MLP neurons of a small language model. Each row is named by its layer, matrix (down: output weights) and neuron, and shows model dimensions 0-169. Each number is 128 + 24 x the weight over its row's rms, rounded and kept within 0 to 255. Numbers have three digits each. A neuron's up and down rows have the sign that makes its largest values positive.
A block is one neuron, or neurons of one layer that tend to fire together. After each block is what it responds to, as a language model described it from the Wikipedia text at the highest values.

L4.down28:140127173115129150131114126103109130134128149101145117130135143117158095093130121164121125113113151153126146138109150154131107117142115107168089129138177129146126137102115140125098099102159141139123122105113135146123109107112124119138170165109118144116115159172146123122115127110142151132139114129147129136132121134140094131100138107128137120130144139144122097115126127125124108144122140132123123181154136115138126122155151133138150099142138161118114113105116118116131117124135136149133151134160102139125127103
L4.down774:101125166123140115094146121139121173123094123255109133134128106111069139116135125089082170101163113100117090130141114095111086106139136152138124146154134126134146109106149128128122133125133153115117113125114138115131131134104130156128126149147089097102142126145151110149128080119117132145105122118089114142145143163101086092115128123160126140126122114115118123118126141130128137109127130127122142148113139117117150145101137133115085138152110144124111106138126106112122122128111129122127129116113095129151151129
L4.down922:121144143118134125157114134129129127173139131121117152131139079127125152148145146110125133184153153150133080129140158151146096165134130145119156072127119170129151143092126120146153133148089154131126137139138097153145090128123092150134115100187157144161089157147120140113140149091160126156139147109113094079153138133114129154127094091131154158128132144143116134122058119084094100108133132111083124145149151121114150122157103077168168102118135155144165094139159083138116072150128137133104115144159106137121121134
L4.down960:116138121116100109127131152111104153134102146000116072140141132064137099105163161184111141132090142115138109104170114146108122125116113135173130126130160109139122125119110098131095109116143125124130181086102160171131137091107141154171166149105112142126138146135142095123087134142160146127187136144173117145152114133107072130108175127159123151112117133110135133143142112107157129112134132132124127154124085104150140121104150146145150101110149118130116127118146154166114122085145117110133150147133138138141140094
Description: Section heading ends

L4.down88:121146098147143125148132108077120096101128090116133124103146134154126113141078116116102130129109104075104091130125145097113117126117078133078154114122126145130147101145127189149100127108147123099149143089177074112141120120121133127118106145139122158118144133145136116116099123132099110150113151099091094160134132125090128153123169162136094124129135107139112058107117077087100087153127125144126125120184119120106163113118133145131142113151082135122101118142105144131135161116167153133141145158160137094106176120
L4.down245:144097141130141091132123134149107170093106074141105136156122086132137146130101140122073142109141150168153125199102116129141112108144173101142182106105128135175143174140144106136144124102117115071164120169111133121130114095104127135108080155137121130136125092110133105135111139117120146119098132109136142134119117127109136136136130145120135128096121114099138143118098125117126133097106118085126113126098159170089145164064059135149101137136084161092121121111185128148146124104126132152161142137131112123136126144
L4.down351:140120210118135099158124137129142100077104139075078131115161162136114110117118113122144135102149161130144121118134139108115076104108101085167101155140168090111145105116130164107107128131156145157104135120147143106146135101123105129178138126101134121160115155081093127155088140143122143165121115118119169105145150118160123106141131174165148121168139141150116171139081095126109086155175154139153147110138136148115198093142150158077064099124140145154142072140118134109125097143154110143102178128131109111148160106
L4.down356:119119097113129142155151129096104092156144125136129149106127131126142128101130163126091129147121112107146144111139136132065161123136060177134077214112130142133159149068084082148117160123117153124111161104079130129139104118117144080131100191117112112135105123129119136128154165151109103117114126104141146095157146125151120143137100141170143115137127129125116123098090136179168109173161151129101160120118134112138132107118141107132116126119134130146105142149143084138152135167126120157103105131139139162112146120
Description: Contraction apostrophes and slashes

L3.down0:119129126121180138136123107127084114160078117196101155094156121169142172138117114139123126088108089157121141161122130158100118152140122145157160114100128134160164157125105149117132162127092131139136134156115144134094175095112137127112141155077097123139130099121126175125088145116120150172125107097135123150162108151164154086106143135158119171129116141116101141074122109144080121110134139123147088157134106111157101117122125116153124131127132141120088092159137151140140129139157105107131111111136127141104133115
L3.down151:137108158133153148093134118141119085137110129099112113099127130137125123149153124154165123099121130137168153158093132147151150160096154113123134115140130132123113119114109118153121114143133115120150139112107106113109109103172123139118164148133123164113092121123121151137140121121144138134104137151123149137122130095131126147108096104135133134111132098118106137154144125113119146127056150125143124174157141130152094130095113129092177134137136115144154131113153151122144118165113121143094104126070128141152132120
L3.down161:090130150067137173102178123144156156122145122172141093171124154168145136118100153153130133106148170155155127151138146138138153116124146131129126145107130146101125090108119113174110138116170157134118128094089165093127135127083128121106124165135141101140137110123144109122113117127131108118099105117155081112086116146113150122131085109151159113124106153107098149095126137160116138112197143146114141102130163149113125156140081117132131098181137132139127170136107145117168113129130088107132144116132161087163125144
L3.down282:122088145107158161118137119119150111099141138174150100098153129136087142163122108080156121138133117122147144131100180129103125119158140129101149141154112179131110129160169138155113156125123163093158116090146066151110107138144099118132145111112116144143102113088132116134131123092112178174141110144162063115110093110128124109202155161139126143112124109100183103138186114139140113125101143119130122130129138139128149117138121106120112120101116116130136149125109146155124131134144104118085122111098152130139106133
L3.down599:092120155113131158135120141118109125115089136182148148122113144129112112080143153157105144131103141123127142142140148147125115135141096116138129107130153134144142134097099148118086141125129138143110136124124112148126165121108131129128181123116133142117092135149161110082122102137148178118124115098129121146120116126130112133106133094130082128149143129144117138117115125122143120113137146123130121169182144134137121140119135112129144128145112158109118107092173148113135120120134149159135140153118117167155132113
L3.down667:169167133116068133109150129112153132132147110156142110102159114139170140122153132121149139122114166146145113146132155108135177117125129114136135121156100139105094137128155118163094114115154140108127123142108171150146187133151113137130167131114105124156135113101169140127096140117113139091127159154102088123103174115106146127091134124121133086109159126149106164158074164132099135160151159119189116129150111150110108126140106141125114153145088146110110128130106159141124172121124163126115122099101115107115149142
L3.down799:132169163122095107131126146139083134153132133111117104146169126153135081123135095118158112110050094104122121141128119147123162114150133136136134137142174118117118157104150135112140134159065121093156116124135113109137132124171156164094158135143152143123123104125152149143068127135121211142103122135140094127126108167110116157139135144055115083142067155160061093118150083111125119102132144144098141165100137161133135142110152099102126120109089123108160143119120133132173116170138120124167137148157140079103129105
L3.down810:102111186098104140130127146134085133131139162113123146157120126102122067132162170161106147130102146111142131108137135161143120127149090113152116101133152092182130136100123112112062137136107141117115145092081121162109136115109096127146141123084119179126096152130162101061127143108151149111119124132153153137098138114140088133112164106146122130138142167128160132118117127135140114139133135131143107195164150134120108143133152164140141162103146136116112085109131145128087119075156127161113135115133137162151129164
Description: Section heading closers

L7.down110:114123167128126109138145107110143140102125123208135163159106140099128139116133126116072158152180078135100110083146122097128137097123150090160129125114139136115122146175119121180100101149137147143098098137173168122131187121111147097124129144147112073170116126149135161136126155143144118085093147134141133130091089127156118130099153108128126152151111145129112132120145163120107138119113119113099112142112158142115147157137118121128159142096149146117132116142102183201115123144160152115133113117127136060139131101
L7.down1272:085122104115138170128133143114131110136138141170149176112127153109124149160109140175131142116144163121124118126133163127114106138135147109073140089176149112114116135112136132128122135148141094101137112088145117080112142129157114155126118091112137161098117146110139155143116121174136151103140087105129123116122115097123145103083083127105137178119168089130163085123122165134096156094174153116125156167102173113145126114121116125131112094125120138138178147148108140113156129173136130161139142098167094133122123120
Description: Preposition "in" introducing context

L3.down13:107135131114165145125069150107129166119134149083109144148160109115142130135142126093135138104109147134086142086107162125126073164104078133107127085133141135151117169124125108115080104104116118094145121137171194115106132135124140118153113092100072136117106142151153118139083113136107124129138114151145157133124135118149102096128104152107133136143148171147109094119168134105130151139108126137120153102111119100145152124119129082122064127168113147134139141116166122164135140142144178138131125138151124107151131105
L3.down50:180087122085123120120096104115161115107156121166125122171118139121109094160114123190085123128147103138111138118097146071176100148157123136164089148109174102134161160129112166133108116134137109139110100164139112103124120147132141127144161075174108137145108074134181099133093122168136104175120123163091126126146147124111109120123150142136084130157105128136171147116148103114089148112109133115152155111120110122104114139134143106146145114076129081115182139153082104119128120115140107177136149112112123095113141129
L3.down654:179148124140120112176113081138145057142123145098123167136076149128116117070117115090105142110096162149116164123129158103128122095124122086122119121094149125152162125059126165118093112082112066105094156160125090169165170155141154166159109117138146135140090161096127141131078101144128144157117120111151130161135119122155081141165119128134161111160184127118094104147121123121135118105153147120130142100130092151103141141144117075125127104103101125135137165097158140175135165131159147166119087135136166106148157149
L3.down712:106093117146107147152102093129114116099117132107126139151138117090106134109129129081106120096088112149114160100100144140193149166150128151126140101082108151124094122111112160106129150119145102144143120144157130128141096104153140150164113086103118153138161113141129112111124111116126100131171116178126174138090121112136114127126099110170106131144077130132141126121091137149129124130122088155109138163179182159156124164117158160130096118103191139112130117140183084084139075115123147107158136117120146145144123135
L3.down774:083171082160132123103110143100151127145108159148105123155121147141123176096084108116160132126122170102130142143133129153150102115148153134110147133105127120121134099122134113138122140132118139092146121108152114151110152112107099133154168136143103164132114106126147118093134131109120137188093097110139153129138143129173145144133074143102143118152149116160084181100139152122150114142145141121123123161172157088123149149131182120114147135099077129145109128177141101154155127152130126115138165150110085161149133098
L3.down892:104131147140154129156115122125172163108149122112092182109122136127161140156165148105136113149137121132085107148108123167160123148125167117134117135159139118156114156113065128143137171088145128143117150168096115088118083122144116144133136130133143153116157130078135114137130102126132145152170101169137140132118135116157134139145138121108144122145129139098119092087103130073163121146133176098106129128113116127059085165128142102118167129127131118126151139131115093112122138131065113150146110123101163130098133157
L3.down927:134099137130135121137156141134125153126165133136157084096158132077122142143109118078125133166092131133138141160154135082087135134171158143106177162118173123111105111157134132114152143151161118106110060144118080100089121159142084123165146145127141118159099096121117129140117117125099109122122100171131131091095132103110144136150149146154120094116121149080151157160116135134151153142142133108116152126176144122131151134142046110101081138117133107095150171182106101172171118116154117106125096137130124094122105119
L3.down1224:130132088097129126123143124122101124128085145129110137130121118096120119099109118127116107117100142150122097144113153092131129167079128177118157126141115159146145098099130150140128132148126155115157117111088159095096093121144132135129115091158153133151154120157114143148118087117159162104172146127134114132150171084122169133136166164122136107150153127136109123125145137082139131161108149069117168096135147167125188141149144173131117085095159082110122114139127108136172108157137142141134160091128165157112101136
Description: Mid-phrase connector tokens